MLP neurons of a small language model. Each row is named by its layer, matrix (down: output weights) and neuron, and shows model dimensions 0-169. Each number is 128 + 24 x the weight over its row's rms, rounded and kept within 0 to 255. Numbers have three digits each.
A block is one neuron, or neurons of one layer that tend to fire together. After each block is what it responds to, as a language model described it from the Wikipedia text at the highest values.

L6.down112:091127147094118130148088133130159090115141107116138122122132124150107116134142144114109095126166119139109114115119151111166135118105158107137142088129154171108107107189117114103136145181127191139107104130150115173118139132089093146148108187128131120120149134143159130176143129112107117145155119081133178127099095114153191115146113111130147129113119129144121157132093149134112115146121121140104109167132111115134079133137121113127114123143135154081120080144127133121167102155133134122128086132119067156144082132
L6.down245:132140112100120104116135120130117105104126167118107132110145111139157092109133108128155148137101148128140144138152088109133166122161104105172135142152148125124133158119107141160136160124128141118152111101121116191136123114118128172146133101131108143111140140136137140139152127104146131148142130128125132141143125148105134154102174104110104138169111098143142129130109111153106178126090103130121087094157152098104155134111111138160075103149115139114149138159117137125111091170091132119098157089095154115132123067
L6.down639:110150142177150129123097152098117119193144080117054141155131171151138130131179136090110128121150131100136129145141127111134145150119105138150109141157142090099105085114108123116152102125143112138124130126121154144143104149136108118130095097157123135111118133081108126106196131115136119087139160094158142093154111153110133158144123175131112143143122122143102122079139079111131118136118153136123169152140133117152107123097108138107106118193097142155148160119121142148140118122081122171127109134123152110212110163
L6.down681:153128146147106129146096127139173143161108122155119112117100123166146155117100108110108118124158139113112179144187106134150132132143109139101091111181114115120107116124129096117156142083115132152122132153119134118133090161130128125124159161126092056105147142157125097151103154149130105129152173122134160173101149119146180128097085099091112111102105116101119117120076164138139139110153145181126143114156150116145111128135118144117120112114203123103107130131114092133171113132151122101163144118121225095139123096
L6.down761:132107157099106156132155118160101121155118108092118132148107171119166123132163123130121094142148129132137178093134093139091129112189152157156104110140133148133105152068117095132113115120147146142136139156051138145175125150128130147127151136140142140138133141139141148107166142101120174161125161138142140163085120103142111141120112128126096129140144144121130146153141093083108098111104124154124111124160128116083127131078138117104147131116123143119132093102083137114144135099139148163136100092125095104180136124
L6.down953:147132126099131176146114128132110145181128138116130115121118105087091167098147154119139123067126140123098156101134104097092121128122105116132162099133110132145112116124129142087110157117161114137111129156152084107118124082156134129146102061134157142135124127103139118154116155113135118170134132121089116125110136129136130130133106135118128147146075141141073161119132148136103126103154136114141090147124148155132103123141151122153140100116158108081154095118108146126157131128137052109120115122102249118130135124
L6.down1156:168207110126181108147151163140101156173083111117170117141080089120159166154159137108100142149125148118140126105112142113157119134133149128150109145134121147124094151092088147121141089126128083143166095169120106145112150158164151113145122139156125142172115130115142135140129146101099137106133155102149124116098109156142161134077112129103145136168151162086142148150142132142120134123110055152142113162115093132137134131116141146088153119122100156112120106164113166128101115104125192137106113121133169129165127098
L6.down1711:148114140135134134160100136108133119155138116109126118144131131114128117151143090138123159103176099145128133128150124094128137167122150096179118115131109168125126157193173109149140134164128122135141089135156094158150165114130126143170147089133158120146139079148133140170127154142104111109102079123132091111147157113102158098133127132141108138163110126135149130107126149133117115109103124113104134145097123122130148128111108100135120130168102071100138141138117148155140150126134109074158146090113153167114082140
Responds to: Single digits inside numbers in Wikipedia tables, often a value's leading digit (6.81, 4.69%, 12 | 4); rarely, function words like per, order, either.

L6.down36:141158116129141142156127134144142102125132145092129160110149144118136100129106102126167096155127146153149130131105147125121149116117112120089121145125135122124126120138149110116141141116098159135137119108167077121119136139156153135090084111150151119131095146109125106078086141162100155123142121135078140107119128103171120091134166135163127125126169138176071137107164087141149150157117156142114127128130138126122167092171140141104147148112107099140101108138107122132117173121118131099127128108119085146116113189
L6.down696:149144079113111161152075127110116154158128122099122106151124138166133092148117131113083136076137106144121123069147151167135098155174141155089148161130125150122104157119128158150091189161078103147131122142169075138140172131173125102131124137160164147113166115112139156126132163173113133162103104125141142153171152138093109135140130138147120143119120139104174170126155126135141124138150122113121129112124164104139133162165119115113105093130116099126116148122124171107154097184128132102143104123151126138085090142
L6.down700:120109103165080134141132134123170160112146147157152162162166178138124176139139122115102091100136152082153114144137105110131133120107124157100151135174120095180170112136151157124143131124102114116135125131110126144150112141107119140164108163129093107152125102126103097130141127146130125120134156165108145135093109141173154121122130151146109128131090127126122127139165172178109122111098159102130135155173162124145158117102134168142134097104142142084109095110132087145149083122148104090152092155176177093149145156
L6.down717:158111077096164165144102138136149151102149108130108114142137125127141049132119123108109126117112159173093134085119128107118128120140135154081198161128131115149111129147159106093135121186124117117148101118105140122123132138144097132150124091142120103144148117147103133126111176099149117127114116208131141146116160107114164104165156154147120153158120147110160102128165155097158144153135133084210136124117159137136134127127103115147140153145083129122080144114145147123164121145154097136151122139156127104123134140
L6.down752:082166114145121187160128112134106126158146161156109153120139132197148132118149152092115128071109113127148169122100114116076147108144096106099124126135072134160073113130150072098143116132112129122172120095137147142163140121128115122181149109164133149162115124143108098131098152136147113149120172158129144089092135182132156159163100109148136125107162115137173144133170105133126169125149130119180118171133170138148109104088159150128142096093152148108171138109102136150151117140150115146137091188123096142156129131
L6.down1297:120082127101084115111147120111112154190143151136087119129146151145100120139113139127103115113110120142168140131163107131143103114108183143114172101096135161156121171127122124136136144148141100145152149105158096142139124112180131164131093153128157078071124112129161139146148149122099107143121094088118101109113136140105114125132208116123136126138117156120111117107134087094134119170124164133119124126130153146124167117166112123135095124145100128121102153095156152106164187144171136114100159172151175136128124103
L6.down1303:184158146129092111143076135129149159121148077126112110149162171115135106146136149104098162127122146133149138122136114076157116105117128148120126119125103150106131138084097132139121156173125106108111095136109134133083128158145155152127099064186131144106155143172123170137139127108154144103152128160091134104094123099095118118128095147130106116143102131171141103151170147139139113126150128132167142121132139158096170117150141125160151141114086133164148138095132125128154151147122122126141107126140063150124153122
L6.down1379:127177125140130130155111079123173112096114086182119117194137121102143151108145095113148165121097109143135089136157157154102129096133157151110148162140113181104167130101144120153096126160123129118142086100150106136111131155145146137137161131167110143118137142155120125125146123108099137101160102143123116179138137132104128102113148111160156189124148148099136133127161135139114145129143104160149103139131090128143128132106144121147088139144122102136107151112164169126118152209171116141139127094138130114101154158
Responds to: Last token of a sentence-initial introductory phrase, just before the main clause, such as "From 1946", "For this reason", "As a result", "Until then".

L6.down24:191137156120113132141169152087177100169130127072076125127110139141144125130135146117119167155152164090108095131173125154106111156119117102139086128116114161138137112111181125138134163124124164101125126108071126152092145130108125151144112125148098101118145134144119138145128129137152098108143160136132165139098126197122103120087098094134106147135074170167151152158082136154112187104127170092155107103147144146157165133128128120123148140143101123114140138141153132094101116165178106137145109139102085093161110097
L6.down211:156116106166133117129122126126138120128110106136056131096115135131090081060123131124087117165132147076124144187096111145168160144132135162132136122141124080097142149097107121147134135133170161101110132106057113131150142111132155114169135124099119144081145135116121140105131104118165121152161128103142155138164140130074167138129103157106086175129113117121184162139119123124108160158100155108149106143090140139119161147079095117136120146158111090127140127143121135192122174106110109174140133145143121127155134135
L6.down437:098117148130176112132146173142144142074126126078126125166126129121108077141092149128140153108111101070121172104127110147152099118151091133118135133129137125160171101143140128078116144137130104115135097122150163115119067141142123096197131158083094129157101151120126169087080092144099103123122109103090116113109164124146108126121154119101110098107102119118137148123132091151150114148126135130132124069112106161153155123137199138123111143151117105180096125148117112148134135151125126115106128126136063157092085155
L6.down586:139098130148125162153153113122121116208121131153129141130145122094114124117154124119096116127145117087112108092220125140122096168112089125114133105138114124091162126131187144126114129134125156128128146117140121105133122124107122139127132111140124118149136106140110174118077151081144133127128100141140136125135153136120145096111122088119111130131125149153134135135080125130139105138136135129155097113138153145120143128109149149131135105081121100142083102145107130159147130130169111118169103121119214126149142123
L6.down742:119123122116166133142132121101102073163091108133131119168074139128078139125126136087131106105174115089117097093133135157105128126097123116156102141144128122168169132137162169132156110140127107114132086122156114117093116142093121127115127111124130090121104138096122160141094151138117146136171115135110136116153155091136140103166103103141072128082132144157095118126105115114118111097136162150141092116129142174142130140146160160140123134138142166115102125129148172138153100169169141146141149126131000133129160118
L6.down1323:135148092077190071138098157102110194146119079077124100134127083138128137105152128126081111126124091119113088142122174153101115128124150107120154125158114114124074121115174119102150112139110112154117130139109104130138132130097116147118171104159119100117134113132099167144146148126157129115075107175154123119141171175141077160091116127139110187131118107091127109119114174098167107124100137153200136142124152128123142145092112114108121121122136113110119120082105176136147103097131167088130149107158106114107122128
L6.down1602:201130109118140118160130136116103118142140145128160138117128095125127138113104170135116146133147139124127141136105143097126113140105172133100144148097152153132122149116105109125150149130117103160130171153088090155122097156129103154157152136133134144126140051119160115128126102117153080094139116141197122148126148116100105092113104144159137119154141137139132139145125074146138141129148145157106113142154143100106124106086128081130153100141154139118142128106117123137119153152102083074104120143122116104134115129
L6.down1915:088129110104140146109133123121095148190111156125166111090130127090122159099110133129089153137147108183122128118153136110139122130145141159128146151090122143165119125143121137128129118181152116141149143116133105105113153103126133096174106152122145127118156098103121121156139091111167123112144139133128148102162129168133170149123111121203081101132156123118136143102070179111134145108092136144178115130153133153149160140078140150146109144137148106144131110149110127169084138149179092119103166070130093137090112139
Responds to: Line breaks ending one dash-bulleted list item when another item follows, as in film credits, band personnel, infobox fields, name lists.

L4.down274:133114134149116118117100139094158124186132157110107125140183161135095107099117123121125060123133118141105109131146117120097104152089095134088103098119098148104129119102177096144161143113169137113151157138138136079146074170124124156112153150124162151138122131159097138137132124131147132118152115122144096143145155138089127109083113146123133128104109120078135111125090146098130074124110148149039137137089160152137150152126119135138112144161150181123160149090071126135118143121160129137139126139093037146146129182
L4.down423:145143045126128105119105170152154118164150106156109145136125131150119141083135140161139109157114111100121108169143151124102134174135077127113100110123104151092128120129186145160168108120145139071104120122133066105122122160123135121127135147120139125127128112174133168121131086131140103137124139113141147148139179135123118154087116158137150192114099130124109127122082169143136121164143140123124120109054111128105114127124147161093136174158147127125144120100116188141148121148138149119122152147089048096133119174
L4.down474:137128100126124144140125155076141135148076123134150134127116136083072138133124177129083131126132120116114100143142101153123147141137110139139150157140141166159122142097161128155156171131126152180110126118142135141141128141135121134167146138113125179103082105125069182142130115113136163114157066125109113115125181133155082105126161109130103136129122099103137100152127122082118095175108116096114107164093144106136101136114135119110153164121095099149114129137134091135141130116163100101107145115138150133121128151
L4.down535:157112129142145089049136131117125122123084139116131100149147119127127181079130130141171135137153066099079138114173124137143100145113141109139149119076098121140132101152159114107125149159113154131142147107096100134099151122127152122114173108152147164133105098129139145162114140139129186126123142139094124108150153176146113126082088157114114144139135137110119137200112172132154141131131152162134098084151174106114138133160088124148135132146150082144117121175107117116117114139156138148125142078106106149132123174
L4.down593:140089111122114125162120098117134110104170172149104148142132142096094121143094114108065099095131181145128105137135091093072097088152129112102126139161141142070131159120155099104114142129159072112136094111127139130108144120119097145138139098165132125155129088128141150081130118129091115134109135168123146145130136089095120154146137095115079153076136115112105172131140122124113159128143159137082109125122092152110135119108090140144115159121118156145118104114083130105132161093144112134102115140123180159121181131
L4.down1242:136090103099116140124138122103126117097134116168119097116117139073145196108138116121108129089104047119113135099139108139140118168079099133146113117118114125102148112128175142135153115109124145127124133181156097112093119146153094148150125108085160091122097115185131113152122120138104126161115157120162158145135156132112136122104129112133114140141110129144176151095102124130149091131148120166150100136101161107156142135085116127111169143131127097091139134127105146103139130134138118124117123093167010149131134148
L4.down1295:201130124121129121145152126102113169154127150121129120174141150086096165115152145127141157121126121120099151139130141101130130121109150120163100074120141167107153172118135130128102119108054066103133146101124112113134124147121139139138136107076149144141144153138107108189102125136129163107115107150127159113122145091145112122113114114137104116100107141145153095081144143127083149123143117103158086166095127084139130117138165115103097123122146152130124148122125132148153129131146132135126172120109101098148140136
L4.down1351:117136131110114140118127126076102125034100121166128112139070092128136108151177155152166129137135090100101133138150117161105115122092132155101173144106135111150147126127160095106116162123177153154117130102148108079132143140126091170139141160100128114100126120126130144134120159138156128145097139104079145126184141156116131124116096138119090126119123129143121134126118182122124136108104139141133125139131127091172133132083140143107120137131147146135124127138157118132139125145144107153138101122138000114093124151
Responds to: Line breaks ending one dash-prefixed list item or table row when another item follows, as in infobox fields, career clubs and cast lists.

L4.down127:102145186128130146166140171129135159203087112113170112140098147127143129128111117162135131145113119126128164090173104118099124155145150115101161146156117108146137138163121108168138114090130130119163133121137107108110157129107143150112131128091112122129101088149161133111111124134153141136105148131097111142150129108096133100117125116101123113100162162146152142143135141164124096109099141149135163127150158149168066117133092099130156119116100151107133108147130098142146163130119145128125146119093156142094114154
L4.down507:100133119119109129116171186121094137108131095108111095133124113121132109094146126104159103169128144108127090144108095122144122150136089122129133122146147131110114105098091147146151092126154124140080133093116102094143141111114145150116132128163074141106125151143142100114131135094143135127128148110155133120123129151107132124128108112089133175124096172121118152117096151145133118140143142149103079130137161114108156134143109114131117094110137144115124121158107121125088133119137108124140117111128217115134108116
L4.down1270:151130126104136143088152152137138133112127146135167099102091128112134139177126151147142158088106140123107113140131115073141113100078145142124136099127077139145085148158143102104070147113163144129138115156122111114164086114127137107155119136096177150143169145105126091133135105141140135113131134135109131118127104116129123145149127162143091129152138106107126141142145114136107147120086109124072133174138119125144104117108104113120116119143148140140121119108111097146080130111133098124138137143104255157134141098
L4.down1352:138131144082121131125152151111164152171113095108148142118135114160122143119104105170144146104138107089121152085146122156125113160162141141093137186086163125081167107109124107128116119089148104140148147107120162101115149158125144124098112140134122163095124138162149130154168153091132126145148096116105129129130166131121129076137123145140102078114131159144149148117123123162177156130091160141095124107135127162100138128155072106083150139167138119073152127119115117105149134159158089118112104108162204089162096137
L4.down1358:150119149115105169112112143146126091087192112109116132133119173150145123149146092119137189148151165105132113099100136171131133099141158144115122121138115112147153177120174090094114106108102132141130164143116154137165084113138115155148111138094117106085054141109130106149140163132119107109110152090117149131115114148112097149140152140116148128093105093142109138109108152139141114170125132146111116111105121087080096150099145095085156131121110119130132123084118066134163111108105098076156141124126116101145084098
L4.down1522:118133111131128117095127094123145147143138138140140127141147152150129146188150078143105117141120071132085129153110112134147161132130103108129162179154116130114141139166142139112120139124138087121106087123167162140116172061120164115157154110130139109107138121139133113122086123102150155139093109113095101133151124107162097108080157181139105137145140142156082119118083126119105133119085147136100128162133104164169097159148114139109117092128148137120121128086105139117109119125106117132154146121088223150108144137
L4.down1660:154127135127143111093123124179159123062085105138125111134175128091106114125065135109105125128131092168061111115092094106128138130161084135107138115128124166102148083125177131110078100110112144144135090118128144125165151118125107148115138110157135110155138122128132120159116173080114150121131140154127182153121138161138158151133165133139099133117124164097117139141098136128125146130114154169104138111130170160121184123134138099173153164102137139161120113101160115084103145116118162119150116144113199116138159128
L4.down1936:130152098136119100121107165132189141159120100117108145124133136141158122144147154137113167117163107129129133100110144119133098146129128089100115138086114155110117105148084178102166140109118151115155140144123128104133132101178109144114119164116096125136138110151105146142118120084145148114139115132106137091124144128167082111120125131103093106159187131146119097138086124133156173084115145107116156144073109154108150114115100122135124134071165128088151136127133140112132103147133153095139152149118155119185093132
Responds to: Single digits in pipe-delimited Wikipedia tables, often the first numeric column after a team or player name, e.g. league standings and medal counts.

L6.down109:129120117103122096105132163120139120098091135131144133136149140134108117130158167120126105113106130079123141136131133138135136074112131114122101091121116143139082112128132126142143142122130135157149162143112205108144083148133113140145130127105086137123176140090106107161105143124136081143124108126144161131117158148137126146142151154126146111150127153108157157159157186074148131139087181094148147141099120159104108119156139128130106124094120139123156144144129166131123096104111109147121102122107198106143130130
L6.down288:127071130124140162131115159169132118093188117156091172164116162142155142137121139144101168131108128126118094146106132131061168097114095107148122102144107098152076137116160115152122185111111134104092149104143078097080127143118136061117141154156162104110132154117160102130129137096122141145157090154117156156103128133128147118107125119120118065111131145125124147127122137098135110140147144184158142106137142172126142145146128178101159180148104130151127124083183162126126124156138147146092156137104128117113147124
L6.down441:129119135093115127105130139098101130114097092129077140113157116134135101113121158102118093127145128144085179101125086142156155147160132141116124160110129107131122086122068136130147113121122111161099131137132122170117130123135102143127129109132149126152089096127111120140152140138134151132130111136149162113152149142118103115103127133128110156131101141161100143146109117135116133111125117183136129155110108132143157151104169148104111163134128130105145138148096123095144140148114119141150201090164211155106177122
L6.down507:208132154121125138115152147120131164211173140130101117123148129082104162137081131130120130139127127106120130144134175127132150153149137099113130089147135151113127077149048098129120083132141137140096110106121101130180127110114123118147146199136110126124108111160102137143137124145125134122133122137145158109135160118133126085119130150130072087097105162152093123135085116116145153138112107115156136089128151132128143143152147141150124099122145112109140139171132151096152148108140130150116185130108202135179138122
L6.down680:122142083137148143068117119155123143136138104106117138139119149145115124139176121114094100145070144138108150121107132168160190102125110069092144106158133148069150168153103165119160122110101132131174145137109099144108101085148101109109142149180176160117158138091106154080116129124137121153152108113146153129141116149136153121169144166121113096125107118133103147096121150133164163101116131116144111136115116113104120106133118139154159114130130151165122142125121135147120151133117116139117207160133184173120126117
L6.down1346:162125171135123102107126114142117071127098125115119099125088169134138128133127148118145091136118145121128119137149099132155136149145113123130133120106109122111126140127097108118131125091126148103149135169086137121140131145120140114110121106122118096161154108120139113137153131134090095131133096121140115112114119146150120107103119137167151121114142108110127146134147089095096129108131123096133125124156129144169130156168124134149136161150124152092128099121136096116112124086145134135123198111126255156106131153
L6.down1400:151118134149115111134152106139095127118124109091145079147106132152129117104147133106136138158123099129155152129107114109110123098153111076115111135107132123111125109111116135115130126120135149109101149144116095125086117135137093155120126164116153152121146096091110119089130112117121145133104142122125142111136097095120109104160142151168117140146134169152115139128107139138142153107145142112127147129127147158122140131140202141079185141149142139121089137176128095167096108110120118136135143107114255162129109103
L6.down1483:115147172162144141123097139128128136096136168072131110127136135109094102140130137130141149164163109128154110096128159145101105123118118136103175119128089147133126071099118134115144107136106131150124125114093169139120117160106151130085095174132127111191138137126158127090148146098113134153113133059166135155103130121128162121073116085130135140118164156162170136110134093154101099093140147139148132090139132138143113099101137132136106125127120095110148129112158097129153134150129116205130112120150125161073123103
Responds to: Fires on the first word of multi-word place names (South Dakota, San Diego, Fort, Big Break), and on sentence-ending periods and list-item line breaks.

L3.down853:141090130188130124098167137129120137185171133148154158133156183114127127083183157110110101141161137118107113116171106129146119111144137083121083155087147115082156088119115118142124149163087135124130116142112123126105131156112112166086113097160097122120134156156118116084098101150163139136153113161122129082135160100107090102152121142119104144127146113171108145143076114112133126140100130123139101105147136140138161114116155156187111150123122132134100081144119139141108110153145159131126152161136109166148145115
Responds to: Newline tokens closing a bulleted list item or table row, usually after a number or name, before the next "-" or "|" line, e.g. personnel credits and stats tables.

L3.down789:095113132116139156161089147136133125124130083133134091158167131144174130126135068141109126113124118154105107085151129148090150117100162109143187125145116169123096158157136162137124124150086092154111105151125134119151148120132161163106116120156133113117097128096121108147143119119181155115120086142140085155154120106124121086092107128151172133142125127105154139123111158105105143150117121089140162123153161144120107111132102084176136136146059138121098123080122147098147109159128170115127092112135058141092110144
Responds to: Fires at the end of a sentence-opening adverbial phrase, usually its comma or a year's final digit, as in "In 1838", "By 2017,", "While in law school,".

L3.down1509:128075117111166138166147149133164105068105140140149116112176096149115123121120097110151134157181127120125110125115125137129116110166119151138147122106133129126126117113158131134094161137108123126110117121151175137130106158136136133094130125120158123109136138119130125132149125118095145128122188132121175152146113125115128152139129114116120114126116158088150140140100135124129147189137132137122118122109147151109132108130111105096116120128120142102113136155133164113121123098125125128135053143157000106124115093
Responds to: Punctuation that closes a sentence, list item or table cell, such as a final period, period plus blank line before a heading, a closing parenthesis before a line break, or a table-row pipe.

L4.down234:123134108113138113114148160127163109109071122124110125135116149156141134142123108127105128143156111128091146146106128136139139176123107123087121130106121107121126116140135126123119139125136125138137130146118158138161097143151112129136090138118103120135144130137118107094124130141172123174129173125134141105143143104153138159098103145119113174151145090135123107098112150140129122119087149138131125120146144130124143129140121083143152143154115126103095124111130151111130123125144146133137099166123000095142116119
L4.down398:137072078144152143142153119127155092116133137115124119120119106134140133122149119162122140179179129151140136129111132100119130143125101149106102097120100117102089099135156120165118157216126134140101121122145139107148105139133118178145116132114122110159113141122154077135145125118137143116099198089132129164140119094136137163138073155101133097101108136088150140125121156141103124155110101164124128123143150128100091112119099111087134107111127106097115142105113172153117123148125130125144083132132000130173144111
L4.down517:130098113138151119139130129141146109043123134121112129123148099125146121116116114123120123142198139135139104134114126118129136123103133153108145130114125138104133114120163116138098156159108126131123125142118153116133126161145134138137116123120141120125129153117149099131140132122098147114125216118119113146128114107136151161130106135129135116129104128084130132116121130130134136156131129142123123125115135133109134130110118119122137129123134122122108120130125148123081115112126145126134038137136000129134141117
L4.down624:138123081135118116128098144094176120163065109157112131133115148138109147105126139127132171124106147176127152125113098065157146144119089148088134101140108096105153112162159138108155093146139119126125140144114154160144117125154105151105082145124131134099144059135136160137142156202131124144132173114112151107104131120074135158126141131162138088107118096141152118133094165144138098117110134106113108116108117105120161112103115119109127128163118138112096139102133123132143121153104107138140170136111187107119171125
L4.down696:139093129119147137137129136115119100086112127129121151112138104130129121135117150129124145132187149129126134102105120129118121135121116141120137142119135140119117112111177127134105139155107133105139134158139151129146111146141134144137112115125117119122131142125134125120140116123110143125104182143097123154125112122124161162134109113116132125134124134152144120124127116135115119175136135124141122118113121124098129124111109119109150136138127114120119128121117141117117117137132148128133050135142000108120128109
L4.down898:122116116108140126116143142136148118056127138097132149120133125135153118116094122113114131127178144128121140139109128122128123125126149126125138139109128128110111148124174104115119129132118129119124135144128131127140123136136144137143108117099124112114114128135123121136133118125133140132131209142108150152119115115120133160139131119119134130125117124094129133118120124135118119152122126102109149121121112126117111120126123117116104128110134124125127110125129145124116128108133144125111054130128000135122130119
L4.down910:133092118126148120133134133128145101074117137132127131116143113132136131106130119129117137147197151153119117118117109113104125124106139141116148128110121121126126127132163119132117149156115121131132128147134136132125131153141135146126123132123119123108127145107147096120133126125107136122133187127130119139134111114134139151134115131121117124117112124103133137123140135132119144149137136134129133126126128138111128126118105123114131118115136123124126129132119154115104119101133147124143032133140000125134139128
L4.down1639:129113131144141116135134134119144113041128142125133123119144112144151124104117134132130135144187142133145114125112114127124137118124141149110153124128139130129128125127179125121104136159118114131110129144111147129134115156145133151127124133125127124118128138111142105120140133125097135118140194122126121146127115129135146165130124114108132125123122120080136138124118132124127130147125124110120148141123121140105143112112113127125123140118121126139114135131129135133112126112119143130121038132142000120124144119
Responds to: Closing periods ending factual biography or history sentences (often before "In", "The", or headings), plus pipes opening new wiki-table rows.

L3.down1178:159146118135128097151089100160176132123089145127122140152114095138182138109139116130142122174168111104140135171118126121146116105127131119049124085143145105119147120174133095120145129145100139128093100140171169135138120133129114173135116107146135135099114121126152104139110153106135142110124153114147121056139177141106118104119159139153117126153157126113128145175120157159147085122129098147118122152120158139139126118116114161119176130134121112128172140104143147096094078102138138186139119114178168126148124182
Responds to: Single digits, mostly 5–8, starting or inside a number, especially numeric cells in Wikipedia tables, e.g. | 7 |, 88, 1.7.65.